{"n_head": 4, "rope_base": 10000.0, "init": "normal", "init_std_qkv": 0.0299, "init_std_o": 0.00566, "lr": 0.0149, "lr_head": 0.00656, "schedule": "wsd", "decay_fraction": 0.647, "steps": 8075}
MLP neurons of a small language model. Each row is named by its layer, matrix (gate and up: input weights; down: output weights) and neuron, and shows model dimensions 128-255. Each number is 50 + 15 x the weight over its row's rms, rounded and kept within 0 to 99. A neuron's up and down rows have the sign that makes its largest values positive.
After each neuron's rows, "fires in" lists the words (lower case) most often at its 100 highest values on Wikipedia text that the model never trained on.

L6.gate189:48 34 41 36 52 37 53 48 47 12 49 38 84 30 41 34 40 67 69 35 44 61 65 40 26 44 77 39 59 78 76 54 61 55 56 59 58 34 69 63 46 53 45 49 51 47 71 53 59 32 52 29 46 45 71 35 24 60 33 56 09 63 62 45 51 32 67 48 44 44 63 43 56 61 38 40 12 40 55 65 44 57 63 64 47 52 54 47 67 43 55 71 62 70 58 20 37 49 50 43 64 41 54 54 53 50 66 56 46 46 40 39 42 68 80 31 53 65 43 51 56 45 29 42 47 67 64 47
L6.up189:67 48 28 58 56 46 69 54 30 43 92 41 41 53 53 64 31 62 73 55 45 50 48 51 42 20 56 56 33 76 69 60 44 52 67 58 30 40 41 18 68 69 56 48 30 44 54 28 60 54 57 35 37 37 54 51 56 34 60 54 61 49 79 26 43 39 33 40 64 43 56 38 61 57 58 51 28 76 65 36 45 42 42 32 53 33 71 38 60 21 56 54 65 53 55 16 22 52 63 70 45 74 21 35 42 24 48 60 45 39 57 37 18 77 43 40 69 39 60 43 41 30 51 58 53 43 57 62
L6.down189:35 44 40 59 36 54 64 64 56 56 62 17 34 62 72 26 42 53 32 57 69 41 63 59 60 70 48 40 44 53 43 35 46 50 27 45 59 50 42 70 63 46 50 69 61 34 46 48 64 21 31 63 48 64 66 38 37 40 44 36 54 38 55 47 64 69 70 49 47 48 36 70 38 60 54 53 53 63 25 36 57 44 51 58 49 28 49 86 31 44 29 34 50 51 26 62 27 20 54 56 65 31 47 40 57 55 47 54 49 32 40 83 40 98 49 25 47 52 42 44 56 40 63 68 54 74 60 36
fires in: "to", "of", "puerto", "rauxaf", "for"

L11.gate400:55 22 61 46 56 28 69 45 52 35 72 92 53 22 63 63 72 52 55 55 55 35 41 50 42 41 51 37 68 66 75 52 67 12 41 44 47 30 45 50 18 50 63 65 12 75 25 69 46 59 59 56 40 37 52 50 48 92 37 45 52 63 21 63 70 42 83 41 59 31 57 69 72 69 31 55 37 68 55 57 60 14 74 50 47 32 70 63 37 49 61 49 74 49 64 50 41 79 68 34 59 40 61 46 61 54 31 26 49 40 35 57 53 52 56 43 41 29 58 49 56 69 53 53 35 38 70 77
L11.up400:58 29 44 42 55 36 28 59 28 29 61 42 55 38 81 76 81 31 51 53 35 63 33 60 32 56 30 37 56 57 58 60 59 38 69 40 45 44 59 46 46 60 52 70 57 48 64 78 57 34 67 52 39 62 39 66 49 37 51 49 47 27 59 16 33 50 52 36 62 67 46 62 45 76 37 70 38 48 77 51 48 50 51 46 63 31 34 69 58 61 19 34 31 52 41 50 26 68 66 58 67 56 24 50 36 26 46 67 59 43 52 60 32 66 32 40 62 62 41 44 41 72 44 23 58 39 70 41
L11.down400:60 68 45 74 46 57 59 53 40 42 75 32 41 28 30 58 66 71 61 42 54 50 37 37 80 40 80 36 69 48 32 52 34 46 22 70 41 67 52 62 66 56 53 56 75 65 39 63 50 30 61 59 59 00 83 49 52 59 60 48 54 56 29 62 44 69 43 70 32 36 39 80 55 36 53 43 70 51 75 42 36 21 47 51 55 32 45 52 41 50 32 34 54 46 50 58 61 66 75 68 52 52 58 31 51 52 83 27 61 72 46 51 44 29 52 37 58 70 44 30 45 64 35 25 64 62 45 32
fires in: "in"

L9.gate568:51 58 60 68 27 42 49 34 38 46 31 59 62 28 33 35 30 45 24 31 28 24 56 40 40 28 36 42 41 59 34 51 49 47 66 55 40 67 40 50 42 17 63 57 44 37 29 44 65 41 40 62 30 32 42 35 05 50 46 60 38 48 54 51 44 52 51 32 61 48 42 34 30 35 29 42 72 57 39 20 61 45 58 13 62 28 46 41 37 46 74 63 20 99 37 34 52 61 61 69 64 27 42 64 55 59 47 57 56 51 50 71 33 57 56 61 36 52 48 32 34 59 66 74 29 56 56 53
L9.up568:27 56 72 56 43 46 34 11 64 45 25 55 35 48 57 47 26 67 61 33 43 31 67 60 38 37 63 66 40 52 50 52 44 59 57 53 38 45 41 47 52 38 39 37 24 73 49 56 51 26 41 62 51 63 63 34 32 44 69 52 61 67 81 68 34 48 82 53 58 56 45 52 53 53 23 34 73 52 35 58 55 51 59 62 89 86 56 47 47 46 24 37 45 54 63 39 41 39 41 63 37 27 19 50 40 65 69 48 56 59 53 26 37 67 44 57 52 51 50 58 59 94 35 48 52 66 44 45
L9.down568:75 75 83 38 54 51 70 51 41 39 39 71 37 45 47 70 48 56 55 49 48 39 36 53 52 31 54 34 30 61 54 64 77 59 68 92 66 43 43 82 40 39 53 35 31 38 57 43 48 37 39 43 24 53 35 46 50 58 46 60 43 48 46 60 37 51 54 34 40 80 60 36 65 18 35 22 30 66 65 51 57 68 34 67 81 63 31 52 27 35 42 32 51 51 46 47 67 58 75 22 54 39 46 25 69 64 48 53 30 66 46 08 65 66 18 49 53 52 62 64 33 48 53 37 33 53 47 48
fires in: "his", "he", "the", "it"

L2.gate375:65 31 49 29 46 25 52 66 18 22 30 49 40 36 61 66 46 40 57 47 36 55 59 51 29 47 78 87 25 38 59 99 47 30 47 39 55 52 73 50 37 74 44 47 45 77 24 43 46 66 48 31 66 45 36 34 54 73 68 52 56 69 46 42 52 46 30 55 47 51 37 60 59 55 49 44 52 24 55 45 36 36 38 57 42 72 34 63 54 50 50 39 61 60 46 60 35 26 49 42 68 38 50 63 23 41 21 38 66 39 48 41 60 43 69 53 47 32 54 66 28 61 58 25 66 32 66 53
L2.up375:64 53 45 36 24 23 50 54 31 53 26 68 31 62 80 48 54 69 81 46 52 60 63 28 50 43 46 59 66 46 50 51 43 57 52 32 35 28 51 67 38 47 00 57 58 69 38 29 52 87 51 69 61 46 35 47 46 62 46 59 48 54 73 27 25 33 46 54 25 39 48 35 47 70 47 71 66 42 56 33 38 66 25 53 37 44 21 42 49 57 56 58 52 49 56 34 57 40 66 69 55 24 37 51 16 41 41 57 19 50 31 67 43 36 55 66 44 17 58 46 12 71 43 43 83 13 58 67
L2.down375:51 32 35 35 33 56 40 43 65 32 64 38 41 57 73 19 32 52 50 21 77 30 65 17 65 92 38 44 45 47 62 53 18 51 58 82 56 48 41 50 64 30 23 47 68 49 47 41 19 70 32 55 84 50 51 11 53 35 46 46 22 34 66 50 30 61 48 64 33 39 39 68 37 57 38 71 65 57 67 27 67 52 65 55 29 48 40 62 44 67 50 49 50 41 29 52 31 65 54 45 47 29 49 53 52 34 72 58 35 53 35 47 52 40 40 40 38 50 54 63 40 35 64 63 57 56 47 52
fires in: "of", "isbn", "among", "to", "pop"

L9.gate500:46 65 49 50 38 42 70 51 25 63 59 43 48 50 51 47 39 71 46 51 69 22 53 62 44 39 33 62 53 47 55 49 64 59 56 65 56 53 38 49 55 28 76 54 49 49 57 45 73 31 41 35 52 61 67 39 35 34 28 47 43 56 55 54 44 56 63 38 54 40 69 33 38 80 31 49 48 36 32 31 60 53 57 38 30 61 65 62 27 33 07 49 40 68 71 29 47 50 29 62 50 69 17 60 50 30 17 70 66 49 56 48 72 45 30 57 51 50 50 34 45 41 87 64 57 65 29 32
L9.up500:30 57 64 52 49 39 39 24 47 54 56 49 65 56 45 41 40 52 37 35 57 62 68 51 58 41 61 59 48 62 21 70 99 44 64 54 51 15 38 72 58 50 47 40 33 48 64 58 42 56 42 04 55 41 58 43 36 61 35 74 43 54 58 49 30 55 64 34 52 53 60 67 66 44 51 41 59 39 31 34 51 67 52 53 48 64 62 51 32 58 33 38 33 75 68 34 80 49 59 79 53 30 59 57 64 41 58 42 42 09 66 23 58 41 44 46 37 45 74 40 50 37 81 49 54 57 55 53
L9.down500:51 35 34 77 68 47 49 64 46 64 71 64 48 54 42 61 47 79 46 27 70 36 58 65 57 47 39 65 58 56 47 48 83 36 44 57 37 30 30 37 73 46 71 74 15 59 55 48 64 54 37 31 51 57 64 67 29 58 56 77 51 34 53 75 30 25 65 50 57 51 81 70 65 52 49 52 30 47 55 44 73 33 31 44 73 62 61 73 31 48 27 52 70 41 35 44 52 56 49 51 50 33 33 56 49 40 57 66 56 40 53 33 60 13 44 38 39 11 44 32 56 49 53 66 43 62 39 52
fires in: "no", "little", "so"

L7.gate303:19 58 55 58 45 53 44 70 52 25 60 46 37 71 51 76 60 69 33 71 39 25 61 72 24 51 43 41 47 99 51 74 50 48 43 47 37 55 65 40 46 07 52 41 52 51 40 50 68 73 48 57 40 70 57 45 46 57 54 33 64 28 26 21 26 61 85 33 59 33 70 42 50 72 53 66 39 69 66 39 55 59 48 54 81 54 30 49 46 39 50 69 57 27 38 59 37 43 58 65 48 70 15 41 58 70 42 48 31 54 60 77 56 53 59 63 48 35 60 41 46 23 58 62 38 42 58 63
L7.up303:62 22 70 73 42 42 70 48 53 49 41 39 60 56 38 70 67 60 44 51 37 46 29 54 42 38 43 56 55 32 76 60 50 36 66 72 33 53 65 62 54 47 43 58 49 46 44 48 74 82 12 63 53 58 50 42 24 71 39 57 19 82 52 70 42 55 42 20 70 40 84 37 65 22 54 30 38 53 58 57 30 64 53 60 38 56 71 23 49 65 57 30 65 46 43 69 42 80 39 51 21 36 73 85 50 70 28 28 59 49 55 51 56 19 55 55 65 55 64 32 60 49 50 49 42 50 33 81
L7.down303:53 48 49 69 46 42 54 39 54 82 60 42 48 51 60 36 67 51 49 52 66 42 59 58 62 41 25 53 37 41 13 37 38 60 54 36 53 45 61 70 55 40 24 59 77 53 39 19 40 65 36 63 44 54 39 85 55 13 53 42 39 41 49 63 65 70 62 45 52 44 66 42 62 68 41 26 63 41 58 42 58 46 52 29 71 46 68 57 46 38 50 47 21 62 29 47 14 59 74 48 48 65 47 58 41 56 39 88 73 46 58 66 56 41 38 52 81 46 66 40 44 62 60 48 61 46 50 56
fires in: "and", "the", "with", "are", "is", "a"

L7.gate583:73 44 68 47 48 39 15 32 52 40 47 58 41 46 47 61 45 37 88 66 44 54 32 80 74 53 55 34 45 43 38 63 58 32 69 46 76 39 26 29 38 26 49 55 45 32 44 61 60 42 17 43 53 37 65 30 19 24 52 68 40 39 62 71 30 67 27 35 49 58 73 45 21 51 41 45 51 67 53 34 44 72 52 46 79 39 51 57 33 73 40 30 61 48 44 52 77 43 50 60 52 42 58 51 55 81 43 58 63 34 51 50 45 52 48 56 58 38 46 31 28 53 34 35 81 51 53 84
L7.up583:71 41 45 61 56 61 34 39 58 66 39 70 37 28 58 61 48 75 49 53 57 23 27 58 59 29 53 29 86 59 67 19 84 87 65 70 56 34 57 21 53 20 65 57 61 60 41 55 51 51 57 62 39 71 42 43 44 58 36 37 72 51 50 56 50 23 69 49 48 67 48 22 02 40 57 37 41 54 46 58 41 42 33 60 61 42 43 94 21 54 60 73 66 55 50 50 90 57 58 48 39 84 41 72 57 59 51 45 43 44 36 29 55 65 49 76 51 43 53 40 56 56 56 52 59 51 60 66
L7.down583:61 56 21 57 39 24 53 48 69 36 22 56 51 69 59 41 64 61 28 64 09 51 53 59 30 38 43 63 28 46 47 39 66 38 52 69 63 52 47 67 58 46 61 61 37 45 41 50 47 66 45 33 48 60 37 63 76 72 14 54 41 62 47 64 63 57 42 22 37 70 34 51 21 27 59 41 55 58 60 40 51 13 48 57 66 45 73 70 60 74 59 70 34 40 49 64 28 60 66 51 54 29 43 27 59 41 61 54 38 09 33 49 61 74 57 38 67 73 41 47 26 51 38 23 43 54 30 54
fires in: "the", "this", "same", "that", "similar"

L5.gate267:74 49 74 34 38 36 16 65 53 52 48 60 57 50 50 55 55 82 56 63 41 36 36 55 45 42 22 09 46 52 67 79 60 36 44 49 42 73 30 50 88 48 50 47 59 57 41 34 54 55 67 44 66 59 42 64 50 55 67 41 50 53 64 68 69 42 58 63 18 65 39 70 69 61 53 54 60 50 69 57 20 56 33 41 50 56 51 34 39 67 24 48 82 23 55 70 55 44 37 62 34 34 51 42 37 60 46 49 58 52 55 42 41 43 38 60 32 91 51 68 31 91 52 51 58 41 64 66
L5.up267:28 44 54 60 50 64 34 70 58 43 61 49 36 39 42 44 34 61 56 63 63 46 77 67 44 43 46 25 59 59 65 53 63 45 34 53 35 61 31 43 46 31 35 47 42 38 43 31 37 50 56 48 59 53 46 46 59 31 58 57 56 66 44 78 58 55 45 51 52 75 65 48 38 41 24 38 71 41 55 32 52 36 45 44 54 53 35 53 29 58 46 56 40 19 32 46 28 76 36 56 13 33 43 38 12 41 28 62 53 55 88 47 33 54 27 47 35 32 24 43 21 64 49 24 63 68 38 59
L5.down267:22 57 45 52 02 43 32 42 50 41 73 43 49 59 34 50 48 38 55 51 34 69 48 35 58 50 51 24 45 59 83 64 47 44 28 43 41 64 38 34 43 67 51 57 52 54 31 51 53 65 82 48 62 38 62 33 42 34 51 66 66 51 74 61 65 67 66 61 43 71 45 56 58 33 37 74 70 56 30 45 63 57 73 62 36 50 56 27 63 59 32 41 60 30 50 31 41 83 46 25 50 60 56 09 39 52 55 25 62 63 77 53 23 42 53 42 39 22 71 51 25 66 64 38 66 43 93 42
fires in: "in", "of", "during", "throughout"

L6.gate82:53 45 41 57 34 30 46 41 53 31 36 55 31 40 51 65 46 62 48 45 37 61 69 64 53 39 57 59 35 36 42 67 60 08 63 59 56 75 57 39 68 46 74 53 47 50 71 34 61 16 52 26 52 68 53 60 52 54 44 42 59 43 78 56 77 80 39 49 37 51 79 30 57 60 42 94 38 37 63 38 28 53 57 26 59 51 39 42 37 50 28 27 50 51 33 63 67 56 45 72 60 57 48 29 48 55 54 76 60 33 41 22 55 55 24 31 56 53 33 47 69 76 67 62 68 63 61 42
L6.up82:23 50 26 34 33 09 52 75 77 50 38 47 42 35 41 46 55 54 46 41 21 63 79 69 49 70 60 71 52 61 43 62 64 30 55 60 31 49 54 44 47 52 70 48 30 49 49 53 61 47 35 32 52 55 83 30 34 54 38 59 47 47 51 48 71 73 24 52 66 68 41 25 25 54 47 42 43 51 41 58 43 69 37 39 41 31 57 55 39 82 59 35 63 57 50 59 45 47 64 74 38 31 53 65 64 35 56 79 50 32 54 42 40 48 47 34 59 39 63 40 89 61 58 59 67 58 36 49
L6.down82:42 38 58 22 39 68 56 53 52 30 77 69 68 59 68 36 63 67 56 53 38 50 46 39 68 41 45 54 74 69 48 31 69 60 54 50 44 45 61 43 54 37 18 42 35 62 50 65 48 43 10 44 72 52 55 40 53 52 48 62 42 78 60 58 40 37 61 85 38 64 48 60 74 61 48 58 52 54 46 70 64 25 28 59 26 51 49 56 26 63 50 61 57 54 66 38 54 56 46 41 39 44 50 52 50 63 56 71 59 49 72 33 47 39 66 71 93 59 45 42 44 42 61 64 36 77 44 39
fires in: "no", "a", "an"

L10.gate566:53 52 67 46 42 19 50 31 39 31 17 47 56 45 47 44 38 41 41 30 26 53 37 46 47 64 64 26 15 35 45 62 42 55 90 57 61 21 42 35 46 36 56 34 32 55 51 73 44 40 33 38 59 50 53 50 67 29 42 49 44 67 35 44 27 29 52 46 68 32 45 52 64 24 33 33 37 39 56 38 71 43 74 24 47 34 53 57 45 60 37 56 37 61 52 65 32 38 55 34 45 65 48 52 54 71 55 53 35 62 30 50 32 53 47 59 72 22 54 30 46 54 42 77 62 85 59 65
L10.up566:25 58 52 27 52 62 68 50 45 44 42 74 41 53 59 46 71 71 68 29 52 21 67 28 74 61 46 54 77 40 64 43 41 35 57 68 52 67 58 39 45 38 49 41 48 63 45 89 33 38 67 37 46 77 67 77 31 33 54 64 69 32 58 74 58 59 61 42 24 72 81 75 43 49 33 58 51 60 17 38 50 36 44 37 49 51 73 81 40 33 30 59 61 59 64 51 56 58 81 88 45 71 40 30 50 39 47 36 41 51 53 56 52 70 68 59 42 30 50 54 40 54 61 69 66 27 48 45
L10.down566:62 68 53 44 46 18 60 23 63 59 28 72 53 25 70 62 61 44 54 44 49 44 77 75 28 58 40 58 64 55 19 80 63 52 28 57 46 22 49 48 47 56 54 44 56 44 52 52 46 29 47 64 37 58 42 47 39 57 43 54 29 53 29 53 42 68 64 57 55 45 47 52 50 21 43 80 67 46 28 52 68 42 61 70 69 50 30 43 58 29 42 70 59 72 60 39 47 55 69 49 83 47 59 60 65 50 43 24 40 29 61 64 29 56 66 66 43 82 61 53 42 36 32 15 51 56 76 50
fires in: "a", "the", "princess"

L5.gate240:63 39 46 51 57 43 30 50 39 28 40 71 26 39 71 53 58 40 77 32 64 47 71 67 62 39 43 13 45 25 37 36 44 88 51 66 36 61 21 72 38 31 47 44 35 29 52 58 48 40 60 87 43 40 41 70 65 35 45 10 36 57 68 28 31 62 46 61 53 64 62 63 66 42 39 16 36 60 48 69 66 63 55 41 62 86 51 42 74 21 52 48 34 46 56 66 56 53 61 37 75 47 51 13 28 54 41 43 42 48 73 82 48 33 44 45 40 33 48 59 31 37 40 80 56 89 77 48
L5.up240:60 45 64 58 41 48 43 53 60 45 41 40 35 71 54 35 47 69 31 68 50 64 42 56 52 59 46 45 55 43 39 30 70 37 71 74 62 58 26 55 51 22 51 49 24 60 60 55 71 70 63 28 62 62 64 53 49 56 61 36 69 37 37 68 55 26 61 74 39 78 69 28 39 58 39 45 41 29 64 39 49 53 30 33 39 30 30 17 67 65 42 53 47 75 46 29 44 30 59 55 87 59 40 32 54 58 71 36 49 42 38 32 32 50 30 34 44 55 70 63 44 49 49 32 60 43 54 43
L5.down240:22 68 31 33 55 35 22 49 26 66 28 36 49 51 30 31 68 76 61 65 53 27 49 52 56 47 25 39 54 39 33 54 39 29 54 51 49 67 28 55 62 54 37 32 65 46 41 53 66 55 50 50 27 50 20 30 47 59 41 47 56 57 37 46 38 39 58 20 25 29 47 33 32 33 30 49 53 47 47 44 62 43 62 19 65 31 59 56 63 67 55 14 47 39 61 49 83 26 88 42 64 67 36 42 65 29 54 57 48 59 58 62 51 69 66 43 71 50 32 67 24 32 62 67 28 42 41 58
fires in: "of", "to", "for", "with", "formerly"

L11.gate324:45 60 69 46 41 64 41 51 78 40 54 51 40 35 66 72 45 46 18 42 44 56 45 54 49 45 41 34 41 48 20 34 86 38 74 73 77 50 60 33 45 53 63 24 45 66 68 24 57 91 62 54 70 11 23 34 56 53 54 57 53 30 61 54 34 88 58 32 42 60 63 15 61 45 53 44 56 76 52 66 70 49 66 59 76 52 27 32 43 49 76 24 43 45 60 54 35 60 47 62 28 40 45 61 58 54 72 40 19 61 43 42 28 47 36 50 59 43 44 52 36 78 54 47 34 35 54 55
L11.up324:36 40 71 72 53 34 66 47 58 25 41 36 34 39 49 52 33 72 59 64 38 51 70 60 47 52 59 36 20 29 52 32 40 17 69 48 52 48 52 47 47 71 27 68 56 47 47 54 63 67 40 76 57 65 44 67 48 67 75 51 86 65 55 86 66 77 51 55 62 69 69 38 30 34 41 29 41 57 66 23 57 63 54 34 73 73 46 46 50 35 57 37 51 51 42 54 62 31 16 59 85 30 56 21 62 66 55 75 45 30 54 60 43 25 60 46 54 48 64 65 53 52 68 41 42 83 62 58
L11.down324:33 47 47 46 43 38 91 54 51 36 73 78 55 46 34 65 49 63 56 66 65 43 30 46 49 47 23 10 59 65 36 35 25 36 39 55 36 42 53 69 51 40 33 53 59 57 76 53 65 51 42 44 61 56 38 48 30 34 51 43 41 45 66 69 42 42 50 43 48 41 68 54 36 64 39 32 32 65 53 60 34 41 37 73 52 32 54 86 22 39 65 44 44 53 32 68 49 57 72 46 26 24 39 62 55 53 55 40 77 46 56 49 36 36 55 45 36 69 48 23 21 33 45 24 50 49 48 52
fires in: "the", "i", "s", "most", "a"

L7.gate630:38 63 66 70 85 53 27 44 70 53 57 56 28 51 74 71 33 58 11 50 52 45 66 54 50 66 26 67 33 71 63 61 56 42 82 52 47 99 69 60 63 43 67 29 60 53 54 42 43 80 60 20 63 41 49 83 51 29 61 52 83 53 42 55 38 54 49 54 52 62 39 55 59 58 61 67 89 36 58 50 50 47 67 61 20 64 33 47 46 58 44 46 38 49 49 58 58 44 58 47 58 40 78 78 71 50 48 63 55 52 62 44 54 47 47 39 80 66 63 50 44 58 66 47 66 55 45 60
L7.up630:41 53 64 68 50 81 54 48 41 20 58 90 52 28 34 31 31 71 43 53 55 67 52 70 54 57 24 37 62 57 57 73 56 32 61 60 24 66 68 52 27 34 44 50 54 42 46 46 36 54 31 62 38 37 83 49 38 58 44 78 60 43 50 61 56 15 57 51 39 26 44 43 50 40 48 63 77 44 29 56 50 52 42 42 51 63 77 41 55 69 74 43 39 38 62 31 51 43 24 35 36 67 31 34 56 27 50 54 53 58 30 55 71 52 50 39 59 58 50 49 64 65 62 63 43 51 45 25
L7.down630:67 43 57 49 22 62 47 63 49 50 41 63 68 50 44 45 66 62 60 60 57 39 46 62 33 42 65 86 41 50 41 42 54 66 52 53 47 37 33 34 57 71 33 48 33 40 54 53 63 56 51 66 58 47 33 33 41 49 63 89 50 48 32 31 27 66 40 49 73 53 49 45 30 43 25 28 34 46 32 33 44 44 41 29 60 36 57 82 58 32 50 65 63 68 42 46 37 53 17 49 43 83 48 60 51 44 55 26 33 59 36 45 56 35 30 60 27 24 12 42 87 43 29 27 73 67 57 63
fires in: "s", "his", "the", "their", "its"

L2.gate413:40 40 17 51 68 33 49 48 36 69 84 38 54 36 65 46 40 40 55 48 51 44 55 91 28 24 52 52 61 07 56 37 57 48 45 90 41 62 40 74 42 49 50 41 34 71 54 36 62 37 51 73 37 57 37 20 31 36 54 44 68 32 61 22 56 44 28 37 45 68 67 29 41 50 44 18 49 32 45 33 69 35 49 42 77 64 54 25 12 66 40 63 53 69 58 74 23 59 54 48 11 43 34 50 36 59 50 77 57 40 43 42 53 51 21 34 50 38 58 71 31 25 30 49 70 64 77 31
L2.up413:34 52 38 53 23 44 67 64 56 43 87 66 46 52 44 47 55 60 46 61 43 30 53 38 31 50 52 58 73 38 62 49 05 49 60 83 61 70 37 67 58 52 56 30 43 82 42 68 43 41 55 44 35 89 53 34 42 56 52 66 21 32 44 42 40 39 37 58 64 46 31 31 47 27 25 52 33 36 30 57 67 37 48 70 42 56 41 47 37 50 41 57 52 60 85 71 50 53 76 20 53 33 61 65 04 54 54 49 35 42 29 56 57 10 60 33 43 45 71 41 48 32 54 49 80 55 67 52
L2.down413:76 46 29 51 59 63 42 72 49 40 53 28 43 27 33 38 59 42 51 53 19 34 74 59 68 49 32 54 58 38 56 31 46 54 45 88 53 40 36 57 71 46 42 58 71 35 58 48 61 46 36 67 56 68 33 39 44 45 63 37 26 49 45 61 47 62 69 49 30 38 46 31 65 59 70 16 54 26 51 60 30 45 49 45 33 43 73 36 69 54 40 67 50 63 35 20 57 62 75 56 35 48 46 32 38 53 37 47 58 40 36 75 42 64 42 65 53 67 40 47 33 36 51 61 55 50 85 47
fires in: "for", "force", "formerly", "forces", "or"

L6.gate422:48 49 40 65 69 70 33 52 43 70 64 57 52 14 61 42 58 45 42 62 55 45 66 36 39 39 52 43 40 42 37 36 70 41 33 57 53 69 35 41 73 42 59 76 45 47 39 44 66 38 52 41 57 21 53 56 71 58 30 52 59 75 48 30 51 66 71 22 22 51 60 71 40 52 39 56 82 49 46 56 40 63 38 62 56 58 44 51 38 42 28 48 77 46 71 70 36 58 57 21 65 78 53 54 57 60 28 44 56 26 08 53 55 49 57 61 73 44 51 58 68 63 55 45 91 58 79 45
L6.up422:39 45 53 73 54 58 50 69 30 42 59 40 39 34 99 30 51 50 54 37 51 61 69 54 48 61 54 46 52 33 64 51 60 42 54 78 46 56 60 46 39 60 25 84 61 46 47 39 64 58 38 47 74 16 37 59 52 47 64 74 43 52 44 63 37 64 56 56 62 37 20 28 60 16 53 62 63 83 68 60 48 46 56 55 36 41 68 61 43 54 62 48 44 21 65 26 37 22 47 60 42 56 49 53 35 36 45 30 34 31 24 55 57 42 19 44 79 34 51 50 66 55 21 45 46 52 31 54
L6.down422:37 40 41 56 43 59 44 45 35 48 70 27 29 51 34 64 73 27 50 56 50 87 28 61 53 15 54 45 51 34 32 49 40 54 51 40 46 55 51 56 66 54 52 55 64 57 61 39 44 37 34 40 55 40 69 70 05 71 49 77 59 42 53 58 64 45 64 45 26 64 55 67 45 44 53 42 56 54 79 85 53 69 72 32 36 64 43 44 54 18 61 86 50 41 56 40 49 64 58 63 26 51 52 19 48 24 55 37 55 55 55 42 40 25 82 25 35 31 50 54 50 60 41 45 26 42 83 58
fires in: "of", "in", "from"

L10.gate357:47 60 59 42 35 07 43 27 62 57 17 61 47 55 42 39 76 71 42 51 76 73 29 49 30 53 58 29 28 43 41 57 31 33 30 31 39 75 45 56 32 66 31 42 38 40 76 48 49 78 46 64 52 62 44 48 55 51 53 33 57 36 43 28 37 62 53 46 80 62 59 38 36 41 66 68 40 47 63 06 56 12 47 61 62 62 19 50 53 43 16 64 34 50 46 41 52 28 52 35 49 40 62 82 45 28 41 67 21 56 79 76 65 69 32 58 36 35 32 53 46 49 35 53 65 35 54 47
L10.up357:35 62 38 48 44 50 83 74 59 49 40 31 34 60 24 25 41 54 43 44 66 17 41 70 65 46 63 60 50 62 43 59 55 28 54 43 32 21 43 55 55 44 55 57 14 55 42 32 44 58 24 49 56 48 89 37 54 24 34 60 51 45 25 56 33 62 42 62 31 35 72 43 46 47 59 51 35 53 31 42 34 53 71 51 60 47 30 31 49 73 34 66 56 42 57 38 49 74 69 24 54 51 36 16 66 46 27 32 75 29 36 37 48 19 28 40 37 54 53 62 56 50 64 55 58 47 33 65
L10.down357:79 49 73 74 59 40 62 51 73 74 37 58 36 54 55 69 63 48 44 55 49 45 14 47 68 56 37 48 34 48 67 48 58 56 39 28 34 61 66 34 45 35 45 31 63 52 43 33 51 57 59 48 55 31 08 10 46 59 33 43 46 17 29 49 42 54 51 33 67 50 27 39 58 39 48 43 37 61 75 50 43 62 56 37 51 54 16 50 60 60 67 51 30 45 49 17 38 76 59 63 55 49 34 61 57 64 56 81 64 64 48 83 48 59 65 42 42 45 62 36 64 44 28 48 73 35 68 31
fires in: "is", "sometimes", "are", "saint"

L6.gate648:53 36 45 64 42 40 36 53 62 74 56 61 44 55 49 39 73 32 45 56 50 41 59 45 25 27 69 46 14 37 58 56 30 74 57 43 29 43 46 44 51 71 67 49 33 62 37 52 69 67 72 56 35 77 37 43 65 69 47 45 45 39 58 50 83 51 72 68 32 39 57 62 49 36 34 64 37 47 49 62 62 58 53 46 48 71 58 60 63 70 60 31 39 16 54 63 36 43 44 57 72 49 38 19 42 83 52 49 39 38 00 46 58 65 72 48 67 18 56 44 68 35 34 76 61 24 48 51
L6.up648:52 56 63 31 02 61 53 58 54 36 43 68 55 63 44 40 31 52 72 46 42 43 51 35 59 54 62 52 45 43 68 64 66 30 60 53 36 70 56 67 74 68 40 41 29 20 70 23 56 60 44 42 47 77 35 43 72 48 56 82 80 46 54 44 49 60 71 54 52 19 39 66 37 63 54 44 43 34 74 46 65 51 60 58 63 60 43 64 57 62 46 69 69 34 51 46 47 69 76 46 48 33 39 59 47 70 61 00 51 48 38 48 53 38 78 57 65 36 48 28 43 49 32 64 55 62 24 51
L6.down648:30 66 33 24 61 60 56 58 35 78 17 71 58 47 36 47 52 36 39 65 23 64 33 39 55 61 55 58 33 59 38 40 19 62 29 32 45 51 37 46 60 60 49 69 49 38 69 48 57 30 39 23 51 57 21 35 62 61 42 43 66 37 62 45 38 44 38 64 27 41 59 59 42 56 59 34 25 31 39 43 55 47 34 81 38 56 38 46 45 31 49 31 47 23 52 25 96 19 45 31 26 73 31 48 62 51 39 26 50 43 42 48 39 44 48 56 33 43 42 72 59 52 14 68 65 25 58 52
fires in: "of", "self", "non", "ref", "panama"